config = dict(
    norm='layernorm',
    positions='learned',
    tie_word_embeddings=True,
    init_std_up=0.0236,
    optimizer='adamw',
    beta2=0.98,
    schedule='cos',
    max_steps=5560,
)
MLP neurons of a small language model. Each row is named by its layer, matrix (up: input weights; down: output weights) and neuron, and shows model dimensions 48-175. Each number is 500 + 40 x the weight over its row's rms, rounded and kept within 0 to 999. Numbers have three digits each.
After each neuron's rows, "fires after" lists the tokens most often just before its 100 highest values on Wikipedia text that the model never trained on; "fires before" lists the tokens most often just after its 100 highest values on Wikipedia text that the model never trained on. A number after a token or word is its count.

L9.up274:552493554509602448496491534512465532451439469488516543463463500513524562507564486518434491528487542524434445520530465523436583571493529522524442473539502441450538464570497513471530481498455501443489529469516486484502537519474494485469510470546489440450531464473423572475487457583539525429545531484549448534511471472570533470550457466529480461492474551476511544484553520511529536543464
L9.down274:469453469470527492445518532488500474487477534489568487564558529569439535466496547552448488483560525585456492506501502511539473476447454520559518513474491471511538487450602536540530494500481491527466488526609492449591576442514557538535495513496473456507508469469489539488512519540565494465563534463439513504451515505467508520514548517563451500506449529440499539479476495546494543505475
fires after: " |" 66, ";" 16, "," 9
fires before: "." 47, "A" 7, " |" 7, "UR" 5, "O" 5

L14.up46:387495460531507446599498578545501529523449558490503491492458511554473520490519564549489456619471432536527537482512506560465621470468480505480411531509532566479517398490454523483547466487500553518501502481536426531517499498463576495503560512510424479520491529565565478443489483455535516473503507559569482483433497542520521481492539512473506475521410506586516513496510474556513554562524
L14.down46:604501586470539597459457429492443509511513468471507550489562533462561541478503446471492550420471536506498472514468514420522442506526493457521529478530453448491475560536495503537464535470545503490529476486450559493464525541475478526488531549457512534520503447432439515536463564548544471545469514391450571486557492475572473518501452446491495537491563479485504471502525544392495462466439
fires after: " |" 37, "-" 23, "|" 12, ";" 4, " –" 4
fires before: " |" 34, "-" 14, "|" 9, " points" 9, ";" 6, " vocals" 4

L9.up543:491497506488554591487521476502581487545477462479512461420552508434481513481523485493484504528486487448430447519495495523446483490444510466528397524552567414508475491478468453516578525488561434455499512463565412501558567471498617515505434552497461498471485490443447518492426485562535525412514425530493505517462471505519530449531507510567410559473502468510476510497498519529540504549540
L9.down543:528496523510467489519570518457520520508502417516443543501485516519513446526450495500530562549473511416547481493503390532504497462506481405489500499494443468487531448495567502531506436491417570455522509435516502587602523496508504484449461549464469503553482506523505486523443577466508458514491512523524498482557514486555468487427444462450538498465505447563460522581544487523527554501470
fires after: "." 86, " ." 8
fires before: " |" 58, "%" 17

L4.up248:513480503531449447500574528453502547513442509536533534475424531409504518517470570531557483546539466525461484478552471496520512545529553484507553482476459526538513486491460468506549559515518499521524518487542438389483535400497445487483499502568476522450439474525558564517485529529514479552430467485459496491519499560482558484562530508485501379530423480469532555507512574594433479597589
L4.down248:421508492489545427502458500556554464523474578508501548498529502556490488525476534443423582507452531474503499509449476481449509510524423481542461560467435472483473476478436486548487437527483532456478558482524570473522472490507538544558495584582425460444448497512509517446467478495553581572478501545458566522521490515516513459481544562503591505466521566558463540537534468413396497537551
fires after: " |" 34, ";" 13, "|" 8
fires before: " |" 36, ";" 11, "%" 4, "\n" 4

L12.up741:461586548482510494499514537490503562476549464500511504469529537538480540476504422513507523451527399524481514452489447558553517503536518486467480497552578489532454479523510514505585507506500494494567538441483525459480486418431580546481473583506475442495562466502435492490462572442480521487493530522531440568498481464479545630521487529519488505549484514558464533537521513542459516491484
L12.down741:439591536504521432519507467451462504463525577533528498525564498550491493464491529486529465499491433548454464494420456485510531397510438467553527473477457489562469424503508550441497506444429533481500486479563557468482510504494541565526515492557496482536440463438463467505465502364513530509473507501466516512517517428465514547499477507570486497506506542537419531553452490510419522489502
fires after: " |" 90
fires before: " |" 30, "|" 19, "." 10, "–" 5, "2" 4

L7.up107:433495524600556489486527529522506552513481536438465490460473520495441535495490571482519535480528511486462492484556471516500504558424445404467460586519573466424494439474542447529530505538502518472462482441564468521491540427471551550554546414536512492448507495432429483525439559532528560518457468494567467486446538503499530529503504498483453474480503493553473526506470489533535506522574
L7.down107:492520469492531465516457543530459428566483536482484430488506515439510536468448522534525532464488469504536545446507508552523475512493516466440451524554533503501511525461518393523492564482494502548494562518455503496538538486497490544547597432558424499495477484575536575426552468529551495464469593479507580550556515514477443406485513532421519561532519467494520428560442455425575438472467
fires after: " |" 63, ";" 24, " 0" 7
fires before: " |" 54, ";" 15, "." 4, " Ste" 4

L9.up547:512526512553464449551468532496555506492527491505496493521472511509450577466496470488490439500494433519527483437508479595517524491524507541479450570535572474530412411479552482445506499531470498516544553507576457480443508411474555481508467565527486456509494505522435508462528533503498496469535521520543472516422441522498557540532526515459449479535437524554457498445508517612504511519549
L9.down547:592518511480535504419446453471466482528546424495530520498491490546601494482492478487529482425514508505461453500452457468415494544553475444496552487529494463489489480490440556510518515418530518527516489476482525425504509587523484490515505513448516499454466378579468527556478491507511490553459513444370475508485568506517467476547427477577505529409544501472542464528509438470490472533456
fires after: " |" 51, "  " 5
fires before: " |" 45, "\n" 16

L6.up390:446581560519525510492462536540489488512494484453557517493519490456475548518496459492514568461532417450488522455508470542477504565468455501513400483534627456461465437477631508495532440504430504533495531453545528465489542428512519517491493514514515480458621475488436582470546481525568500483521548494538475539481453452502523534491481554462473485490492484492491497472513453525560516520529
L6.down390:511553517535516504494524508543522500555512534480612516508505430423406495552532528543524541452503450445484483465523488527469483531488478470468503507493582491526384463492636487491502441511468509520478562504519524404441527460517513475517499527517541482444559505524443513526570520496520519438509487515497497478570516473464488496483511530461475472453483487535465512435538412530515483584573
fires after: " |" 40, " –" 15, ")" 10, "3" 4
fires before: " |" 39, " –" 14, "\n" 11, " ." 5

L10.up7:414443486542541498464486537483499442495535480507555492423550521474534479444505501534529527447497534460525452500484487508485554497425504373491577545520506562541464458484502484499569540505490487500492498516438462479522627496544573473506472467537445441510506482465398471451553498473533531453492523503486492531502477526459477445499524507537373562512466495487511530542466498481579524527523
L10.down7:483551571492535468547471485514487568483442508481522387506456449435484504501539506478540508537584472501521524435530487463504460435597531493496418470446494428483567606532531521465537448529484515450490512489479499525422438452442503513466499480512495536532559526479540516476465610455514508531454494516499518503563538502526480530509491492487558453510496551554508469505525473472494487531488
fires after: "." 92
fires before: " |" 36, ")" 24, "%" 19, " (" 12

L5.up717:470543493541462428462547486397448468533440533458523508446496516512481558547517500467531548518503487570454460499492498506524523519450504475492522493551510499471523498504499479546566559538548479436483560523533601506505507442478475431475476570541523419440504458438528509515497560539522477460552487509472464492473507485492531558625519540523458505531497553522521520426483548547523563577484
L5.down717:523534492481473451472559502499553478543525524507562513552421489525467490555509537529517504460490496468475374541498464453511426546465478581514543530535434498489491424575369510535493578453484462538489512529494477496459463572440486457506474520507531532466503430433480537525513536492490496396486525519475445528537504495508498465498548458567552565451574492457556464499513536545459444511513
fires after: " |" 58, ";" 14, "," 7
fires before: " |" 25, "." 16, ";" 12, "\n" 5, ":" 4

L12.up657:470473516449539505515528539489526533507478457459521501552485406477477536528544579472541520572510589508466458495604483504568517519452524421469407478531489551431482508521475437525602472502514477479450569454488421523504496384464461488506533458515521469476537478508510491455470490595522484479515479471510450527496472458507536458573555465556541537470486529527581528467498546472507593561543
L12.down657:498502537517524431534523465494504510471487530438487472525582503527464536525525444548488520428456494491493467488496506504510511529491474600511509455489520551459487380478517569419437415394468510478549517528558532521503508497582482501528437542555518528543487462478467491435508537484466470455499512461489604488456455447522480493577532511501508509495512519480483575533500602510509431464572
fires after: " |" 92, "il" 4
fires before: " |" 53, "|" 7, "." 5, "4" 4, " te" 4

L9.up58:485474516535506487524530530484458540502452535519457498445494527466470516498488494422459493481488521448401504482540461549469616526473481545439482520516528524508472502552525491517499472518563499471490539491494458484563511449475536495498528523532476454396455470501496521474490522482615595502494492554468441544497488486458547516545453506477464390528418498565464592534498515505502531573524
L9.down58:540496437450480531547550482484481485540473580517575474566525505503499436499519515542549557553418486466522532524487510528535492566498495473484544414489500495520551550492569475533473527457408515497505480513547531444429498529491512501533454472473481494587394497552464546484550534529404584466519506501495518467462473456460451551537525530521562502500573537479511492521473480520527493494528
fires after: " |" 27, "|" 12, " °" 8, "." 8, " O" 6
fires before: " |" 29, "." 8, " (" 7, "LC" 6, "N" 4, "L" 4

L5.up522:573513423561519452528588574515489543472459543474492564473437495456496534523508552476529496581479520473438535534534472512518570499529495448469464546524534520502509448519441526534545427514452444509486547463542488488481528421478521520564485502558483481402499534438488544539429523521514504482417488511518457494496530497580557490485496563581484398507466505463463566503567500582449502549542
L5.down522:442529494465470500545504538523505494508464523495404489493553499523571555512503561501496541526431510516549554491456488525497521503478524506466387522530473505502524503482505567515526521477517527435506467453454573486560544525487550487581455475601479494497489493523542591438518609452482611576432538509468566523540463473518518511488526562488536439509507484539428478556511410509452580511385
fires after: " |" 77, "|" 7, ";" 6, " (" 5
fires before: " |" 68, "." 10, ";" 6, ")" 4

L3.up402:446542539518493580500492504456471461466508583490547479511500579503467510514481573446491482488505509472412525448508477486514585561526472549542480484599586543504453494470513436591526507519538534478495505452509514503419486552543455449500491538504522498487476385435497524510455518526515473444496593494460506504505486544448542490522498499442342515471528530480523460505549506479493535511522
L3.down402:584536479552455487519457469465438466453472440437483489479509486599389487494573484507551481480526474506497566538480459471470479549541516560515515461465457547508546469504441478486498515467547514485511527449536581489512466602491535527501494497478501498465537429493444466530520496478446482492486540493511483501437557473524525493485483548479551478467567497382572514424516504457465555544528
fires after: " was" 35, " is" 10, " |" 7, " be" 6, " were" 6, " been" 4
fires before: " by" 18, " in" 15, " to" 10, " as" 6, " a" 5

L9.up635:506599490523514459467493568465493486571556503514416529541447497504459560514496553455504453540516469486526500423472486560519473502501447504471415530539532462545536481474555496550530493521480505598517509488519489437469494478511536488467542455495518465509502496481520475544520472551542454560436549530532469522467514547454580528481547550470502430534496520485470463476545463526503513597463
L9.down635:428530493537493452462511514470473534598546476513492529498560530549474616507574525445513459509439449559487560568529504492470475487539494501498477540571479507524503438430489382534483478489487487539432443459551445530490444563510514447528440494515522498502520460507499485499425523431471543515492522479498486437463485462538470497530463482472495547501569532483500458467482439501445470473555
fires after: " was" 28, "," 24, " is" 7
fires before: " to" 19, " in" 16, " by" 16, " with" 4, " the" 4

L10.up114:517553546517577541548533498535505449494512557478523500479529491467455560577504479510541485476508420442543528487534443498486460523462485507522458541525611498464450406508618486502512520522403513485450549482556520474481553512546577481523457570506499518453545502460412495481471519484540549497494496502479465546485517460447545553481510518467489483531492448550487586430455462472523499507512
L10.down114:578571545463522466511500570509536469516455533570519569424494499476466455474545561477522547401497388445570449479540420468523532565518514539440527563479519531526447470519514376501545495440514482455505533494492483543460478532526510501464495537473487532511579487528454459525553490493467532451472560504427501532560528505484485597485499492501534520460480470542458509452521480549466397509492
fires after: " |" 26, "  " 8, "." 8, " –" 7, " ." 6, "3" 4
fires before: " |" 33, "\n" 19, " –" 6, "." 5, " ." 4

L12.up423:464601520571494510526583479471575552544489554501502535549420453419500489520447503500505561483568498445473489554556496506546518550466481488526494491497520503495419441475490520543523528529537526517488506449546484566550505483463558521517521478506514518459492520536506430503561544442531428502525499502452495506434470559480544508521479428484479444477531447554468580439511544541482548552491
L12.down423:496444466476465425489460480490510512474510413473508542499509569520490537542516499558536516480493518580536530463474711478527555433535518490547445511518478605473490571512369481498472451466473440488493432578437473533498510468466518488480527469438484479528545494525439477450446457456466541463523491468481535540525505522444493510513469442541563564504474530500517455541534507477527495482597
fires after: "." 48, "\n\n" 26, "\n" 13, "=" 5
fires before: "=" 67, "The" 4

L11.up177:466568471479569575538536563499493492455512529495494453514525539523525545516488416469528523525521497531433535473506467563512511520546512509451502509514524509477468478516459515507576496520505442498579551437506488448515538433503467479455513532570511441510509460517454439400482525504461471508527479493510446541552454491455559469561459514557496477500472594490573505462451539578612568537499
L11.down177:529519493524498464506514511479406497529490542534486497499493502520505562494467460518524519479499414479486472461506560525562468459569459449461493501473522571479439502486498495386428410419406525493528470521555456520500472442507513535554491519488530510522469473483443514457463512449495435467476563525502579497575469505493403498517488395529543544514444543461479546533490534463526410504504
fires after: " |" 56, "|" 8, "ent" 6
fires before: "|" 47, " |" 24, "," 6

L10.up674:502539561496504521491522522547471538481491529488505522467494502489480545539481408505544572546529506461425544482576496580436507488537494482446479477500442554467470486483519467532551448545584487453532597468454516484520529441550485519491536464537521592489475559434422477477456521500469478511498528523588489499464484447480570512510484494508444483528498519553532527518434566523529503447532
L10.down674:479551437491474466525504538601526506440465498518427539525496523531564415480512440515473550509525521464435533478531568546475508457578512519437512462469503414496480503531490530460459455416538455461510510491488490553545517490568499519464472506524533509546514581513552524514505519451524489584462546501448508443497523421545428433449473533455482533478506432542496420541448565542489569483452
fires after: " |" 23, "|" 21, " gave" 7, " Vo" 5, " The" 5, " A" 4
fires before: " |" 35, ")" 7, " hold" 6, " York" 5

L4.up153:498454505563532439482593535487534479459465551468451565454481554485485511491524523533517465500467480512484551493490460488509554501480545459436417519506492508426520459533475524528584494494498524511508539454522499502500541442484553479547449537585535467457509503455480557430429521545590482498491486474518469515478494478567588483508556580516478426588438483473473525485530512511478528484523
L4.down153:435567510403452490490564535490456463534420551422510569462553485553493516569444537483528583516542503489598497443551468499482547481447493491580517518480529507515460445437504610521500538545501515465503471489482522563532508536496530496593508426528502497491487471455534564455531527449501582446494556451580495491463515531513599479510505505505433472517452466528455481551474442480518518521448
fires after: "." 60, " ." 7
fires before: " |" 67, " (" 14, "%" 5, "." 5, ")" 4

L10.up663:548576581497568475472527518497484497471474531532510512519550519496473558522528452500529483480534375487382532431425445597543484551527472508507436501513553469565465457496533540517548528533482524495507560419525518423495503442455550543525522565533498406468575492489452547471454542496533492457493537535498461532449542469471511570483453484467485481492494478555569510471443482492502512546531
L10.down663:522486484536483504473477548501520526498533575499407517495553544531465506536508508491539507438499401545481458481475422490472483459510481520499541528529466532534435460496496539541510473442430570483520495544499544547477487592505478499517493447526526505514462448493480428561501469419503479477460479488422555485480546480443473543499478495524445465457527475559476555494420532528444484620441
fires after: " |" 47, "  " 7, ")" 4
fires before: " |" 44, "\n" 20

L10.up544:476586553470504471507461576497486507521525485466542494540552451451478588525503427535548471491511438514477563406514455541546465535503508466444403487551540545517389462511570506472549477491487516493495553480531460486518483437469521523466496502555528458485560436495425521439509483487530515514473491504528470530505508449438559566530504518464485493493475506551537538440449493477554548539542
L10.down544:482510523483488434502498515446479485498521523555515501548527446476500471518543447494569512397515407484547449465453377485471498493534523566481582538530487566514402420495512495474474492452443527489522538564511453493494485509538548558496442579517504582516531479471517526509463463399484454461441489474453494579485533498462483592509467510464542534478531467480521565515459521562466416524564
fires after: " |" 55, " 0" 5, "ady" 5
fires before: " |" 48, "\n" 22, "." 4

L13.up221:473488500513467511442475510431504526511490587473500505522418509453553551538462538494478505453592469503534495446500518479513485490433482521527445510527497512411474553524499560574539455561520536491498556469426476533528469493461524416412557463452503463452532509544530550446437582471475522529565462466521451490477445518466450553603509496496464476553481442543471543503550504492448533510470
L13.down221:488503496494478504482487504463500506485518497498499506488401506496494506499508506499500516480550490503518491492504882499517481497480507525520502506527511541493511679510492511537527480518494505500511516483462475503485467492493520472483506482474493495481507527510473493491523546486493488524509499433520433421511472523498494494511485520511483501502496469500489509487512507508476487492496
fires after: "\n\n" 99
fires before: "=" 100

L6.up193:531588489455448379465523557462482567538431531510497530472439464529496571515524522488495579553513519551477519481523464497483473549489522519401474459503505546535529476536492487600513497544544473479503569512534561415471492480496495517499509528505545384467479499477515566514507536588525465401495559480546427530489483504501513464571502524526565522563531552527489512485397499533465490518524
L6.down193:496466552532521496435525501499483514558504527441573509412468492485444508496510544504506523538496460575479488484501642468446462486567499546472475510500495494534495561475518537489562521568555514553459514545437486486563548517484434522496577490512557504526511509450594457463481553483512492422489486484489653442499440493568487548484529517554493474489522482549511512534528512432492482431489
fires after: " |" 54, "  " 10, ";" 10, "|" 6, "," 5, " and" 4
fires before: " |" 23, "|" 16, "." 7, ";" 7, "  " 6, "\n" 5

L7.up648:468446548465546517467546512528483467530450503414467535528528454392475523480497530508527542558481543494491525456550495484530476549456443443527416464595465503482472463483542480510542492493467482454483550459483492505564559533512467511435578463533493433444564503489446579444472486583598523430417506512489505501498515490506543448479519490506496505467526532495522531427517458467547560513526
L7.down648:465516485584525488492445567500483580507482402433561457489481493380551523527541509599499572436483543448553530465571513511612472567417453494484503502533541528497410508529540459501512480494461487462484545541514422544534533477475484484514582503560513462475540509502555507453542496523558524390504522494571500502514494530487417492538504544457524504448465470491508489505502503531455525485518
fires after: "  " 69, " •" 5, " New" 4, " Republican" 4
fires before: "\n" 65, "  " 11, "\n\n" 8, " −" 6

L11.up718:491570476487578556502621512480530491532504551530483515474448523453518489506436435453556523503495463497537516517524490483467523474545564494509531575474475543539495460519455482504495490464509483498478579501531452446497546446503434482478487543495553521468458474463396492539479488520545457510505496503448504514461459542508553511554487638470474448501486506491479478447528538525514504594469
L11.down718:436536525463470496517448522546537524502505456397547505529516521543547551488419464525514517515489523584455513520518499537480485531469512470561509479516549545496453525526511573562502483516414494497496514472482522558532498545482522439435534443515432444506504503527426495525403529464523552502481430463529463585428484522452501448499473476528540534520473541497467464484535537530533541524529
fires after: "\n\n" 37, "\n" 13, "′" 11, "=" 10, " Clade" 4
fires before: "=" 50, "″" 11

L11.up560:507516608525533458556500521507469477512515587386513504427485521576441538485524497521460500440500490484430483521516452493475531525492489471465446508527464479448499460548520484531515515510492584497505539504521510481530559482461541503540493465524475526448491540483486539481410593496533527513455476493536457526482539486530542549513533515501545487585420498476506550485378476493462534471522
L11.down560:506531517526474425491548480508480476533486500532540487506546451411479510506584498470455541509479497529582491499468462514576574472379521526487498509479514587514539505505409495468460565510539536541514543529499495513547506487412510533463594442542514573538503516472512541481488439468565519511499486498492554568458491436448515453516483519526489476523554480525591512540504476485529501486496
fires after: " |" 66, " (" 10, "." 6, ";" 4
fires before: " |" 38, ")" 14, "–" 7, ";" 4, "-" 4

L11.up138:461542455498462488560506556480505511505460461489508607479500496473477566530529466442532553579512524518450512434570466511509463532504523520470483471582488546474540480539493483494546484536552471482456587408444524467536498478572460492427491484543532478498562479571528442403455481557510473458526522473540480500503439507444513457502484578541497461536537544523508546459490521533541553582537
L11.down138:507476435499538450559576562510501414472482519491489513513458513513495502496512547496538519461460490487517453531513482465477511548560538543504564477482527549526459448533431493441449434487453442441508521586546497497444457460593506495532449501520555514512463509485471509468527504463433452443443560514546528467478477467498444514533484539488513538486531510495526555503492541480490541456537
fires after: "=" 67, "|" 16, " |" 9, "  " 5
fires before: "\n" 46, "\n\n" 23, " |" 22, "=" 5

L9.up209:490502529533498455494480572460500487464495510451455515474493445523505537547513501506510558473533485515494424512552446485471480529472542495446535549588550525470469509503494427562566528465560427474516491496568481493514566441472410495476477463516523613534510486482517452443455453522466507485545463483574428526475477452514510470553495490624466544551479477500538520541435525504490492553558
L9.down209:462484478505549533389556480468524577529445537495538495480454464511489511480481528530457465468494474605456437398546516511476529483495492480562480543497408498453415549505488485447509519472536515492556458486571444533460504474519444478542469521527519534471523512581526491488437489430411549519516467494526578470494527547507477543501447450533509459484510537432524514542522541616559469505489
fires after: "." 55, " ft" 10, " +" 6, " (" 5
fires before: " |" 33, " in" 14, ")" 7, " m" 4, "×" 4

L12.up170:510501507474540536513515545439530469525565519513448506460480512551501495472547571428519486523527518570516479462485449454535501509509540536532486576528533560486502478542495461536460487493457449399453510506519501490480503491501451398463527563510526447474503529464462441528505496589547446484538490485529434532508433474452528470562484534516506483517400511552558512429517518466458442439474
L12.down170:504442476469524501490524497529525487538494521443481582457548486515546441473502553511518561505594572502476549524516491489531503590435479545548516558537556510520544521560449480495508498446442518456460504486529529488508537559510462561527419582432490523485444520463490428494416545481482521444501587472469583517524471417503480492488511476504502494444518530517578467525527566500472440475459
fires after: "°" 46, "′" 26, " ISBN" 11
fires before: "′" 36, "″" 25, "-" 11

L12.up187:487480498516488513477490488396501513539493595525507520509400472492604495576499556469493526466614464500501427510514521495540486511392481515515433508507514527454524548515503552569529502543520499520501529475405512546517469511440495446476509464464509485448506539531558529461472565469471480488570484465501462504494470528472457497644504534486425486520505414525476559483532508520411496535482
L12.down187:477502492503464481476481494409493504499507537509511514480386506454529504481473523530503518497562499519512488502504817476484474506477514509528485510496510532475524647492489505558515492517502519493514540493470450482519497499470506461461518489470509496478498517512523504514532545487488508503525500397538399439500506536496472481579488508485467498513483468516493524512517501485465488506497
fires after: "\n\n" 67, "." 19
fires before: "=" 75, "In" 4, "\n\n" 4

L11.up638:470598523535469529522516500480559522482472587462483526466481442448543465522417538495490597481562457478521524519531471515532505540499428480498530455488478484496525480538488530526507593487568494529508484458481492499507523420462576465454487494511538527459519519516460499602502616459545468473527497520495483523454466556463536573488423537473477409507482437510447578495541537530510505524497
L11.down638:459529488475533460481482501523465530525491401547491457529456504525534499538555507506506471453528531537503533477496613533485504525473505524533438511500493538555487511551378496469428433476512480448407544448461450483497475553443579514496515419493419442533450515530467479438455493520486522494568509509498562652524491551490522569505509452489532553486517499512506507496508465494536524477533
fires after: "\n\n" 62, "\n" 10, " (" 8, "." 6, ":" 6, "," 4
fires before: "=" 68, "The" 5

L5.up190:548471586549473499456554531521578448489507542458547517494502470497466523456510549463529526529519450522459485468571496419516487463442530519517511560489502559487464485465510519545531494497461478488503481440552468437545594494554516505469512469469493583533513460492505460391469438509519511489516481493448473483495469440482516477518475486534463505546484458558516484525463485440535471551553
L5.down190:508433539511491538506471489490513480521500485524534514348536487431488436501436471527492525414519536557534505529493431456506465451512568418435576528494438465492563536436453496419504463520494473479516453514499477471510540482445544465416522472520536497511491489522571527540526490543456562618473491476522524520522561471442492460505533479539484534436457552524472544530475541481507449455528
fires after: "." 43, " Historic" 6, " Baseball" 6, " first" 4
fires before: " |" 31, ")" 24, "%" 7, " in" 5

L3.up77:476523490561519523470517530478493454522473515472515526419454537469497547477502563546504600480503493507471489582508457488461538578460461431495475519561475506455514470531546511565570512528484511544417555493519533481480531451499524452529457462562559463452492413468514515420421529467535538495551479491512459532505477477461523475561509535561422495483466456482484502476454495523460481495545
L3.down77:484521530491550520471551554505451441544509470512496592435431558440493508521488539529488526482530527513503493470450474455560513510439485441551479543482535522457518418510469568429533469482496511505459494542513458541473536518549510530551527404493476472490501533499498497515477505476451501478528615492461402502508504511479560455502471469495494459481465447553561506544473520476550482522456
fires after: "." 62, " (" 12, " ." 10
fires before: " |" 32, "%" 20, "." 15, "1" 4

L11.up379:463443458503495503550468525486520494566479477568454481555474471471529485516507517511497532591466488487426509509580500473553481560412444546506456466507455551468562462500548536523459501497530447475443517476585499422488529474502459510430471476511497452497448517504516477486539521588557529496476562490570502496499488555562537449502540496550463527491448518468484490454530473462423464608443
L11.down379:549466594496486537485467401511514459467577508458507451503500519525518540547446477546551512483579563541495451453516468518514506476501546516525568504471544559473484506473409481499551505439495468490520532531478446495557467555490556449521467464502524457522481538482502512497443487406524487439502525453522544494458482491495502483482558519451518496522556465514478484484450498551570506480553
fires after: "=" 83
fires before: "\n" 47, "\n\n" 26, "=" 8, " (" 5

L12.up698:482527455486492533408512522390500521515449586483480465528406500475542513500474544466441502463609444504515430488459511474481493493425494512562486482497508493507525577575507538550526498555511509485468534419465551509515465471437546413427536516480535459457514505522543543485465535429477540471564536456537457519492439514476464540600474535522480510494523423546466521470543471490461491509481
L12.down698:488488478509471482468514524422489492505522562497510514509377486484473497523485539509484502498568485528506485482509795509516507511458511523494480498515497534480525680530524517561517517542503527501490552504472494479478493467484504469469521477478503482464517503500523515503487548475505507474548478299518433482502489517480485486571506507482473510520471469525519532520502481505447480500496
fires after: "\n\n" 84, " and" 9, "\n" 5
fires before: "=" 88

L9.up492:449462553541506520517532512529472480522506484361438552511478543461581483468522481420489574510487517527526478473500471482449528484450532440512571468541469504510451484492566493539460514524477391477474520463512534475493608494443548488477472525525470529474510563377452483484420452572508490455533531464551483506464504467516492423498426561429422499556468445541506485483471472491557528533506
L9.down492:456522498476470464509529527499509468455438465496477421496552508467533489558463486487508437422585612461486465495451485515507523454494507521545502478463501550503475500541490485542566559533490518460526464494515467455491555485505557544588481473563466514539512444498552534478535549522547437565473454463546455472468454498448461519471483453465455506497553463446565514539483579516476570538600
fires after: "." 65
fires before: " |" 34, "°" 16, ")" 9, "%" 6, "″" 5

L4.up532:500530483530505538514504525486599534563508539548480506470465505403454449512423557513528511500532421489578488567575462465511445571501441470522525514481488492489539495552506452493486466494531460459547560479507496447515577455502498454416527563559554479427471537554483484497517560523529495513564502478525474511527409560466507469515467573537562429536531384551499497527564501539487456521511
L4.down532:542507457536511449480487534538471506485522509532472553562581456495564542468582500497481480384506465527489577471434507464470552496535500481527554530536468532519442511545463563471469494438532490490506433516514461511441531515508523557494494461445514489491527491462385493472504459525533483428490487477490540592568508442490474447520486426518583519490465487560435504474511502439499520529533
fires after: "=" 27, "s" 8, " career" 7, " History" 4, " Career" 4, "ion" 4
fires before: "=" 76, "|" 4

L10.up304:518555512515572484462481577524467530479477513500517496483534506491463548505531454524504479511450388488514524433482451566501455522551518518515434491532604477479474452523545496494507468510452486493458598510544471454494509444480559495482457544525503415490569475480425511455559556481513496521482480515550466570498529509468531545497509513415518493470468491515535485476493470498492517498521
L10.down304:522506472510477479471496483446467508519544552536461490555539485526427455501485541517525488521552418483556421495484457480389487498527544572511580474493475457561465480557497536477522524470496558530523406503428509480482443561529472481538464518467516503509480470518477471579532491442449473484483462516439591560523571505502494509475479471509574478467463428567448536513504491538498380482437
fires after: " |" 49, " Report" 5
fires before: " |" 46, "\n" 24

L14.up230:450564516511511533545530511487473527595497530515536560532500519581523468534463520435532487489507521476495467510488465466529549549507412519485497535538457539501504485524588485548491393492556527445482503525556440469526525488514452509544515541510455488487519455485480479492474488478464471467476498507521478534494511511484513531534542461406511397547443467508551477470571517443500473507504
L14.down230:457471493467421467569479514488480485566497553514456552542539502488466480516471531442496495400466516465401548570458383557530496500548508530520497474565574494521505576500512495572505474515462544510520543540567497458532548502474431487437544491483514535507519497456465525455467492474491488548441477564428517598560522457533496489494474531495604466541481422490516488543541530454501519520511
fires after: "°" 24, "′" 20, "s" 11, " °" 5, " |" 4, "bs" 4
fires before: "′" 24, "″" 18, " |" 7, " by" 5, " (" 5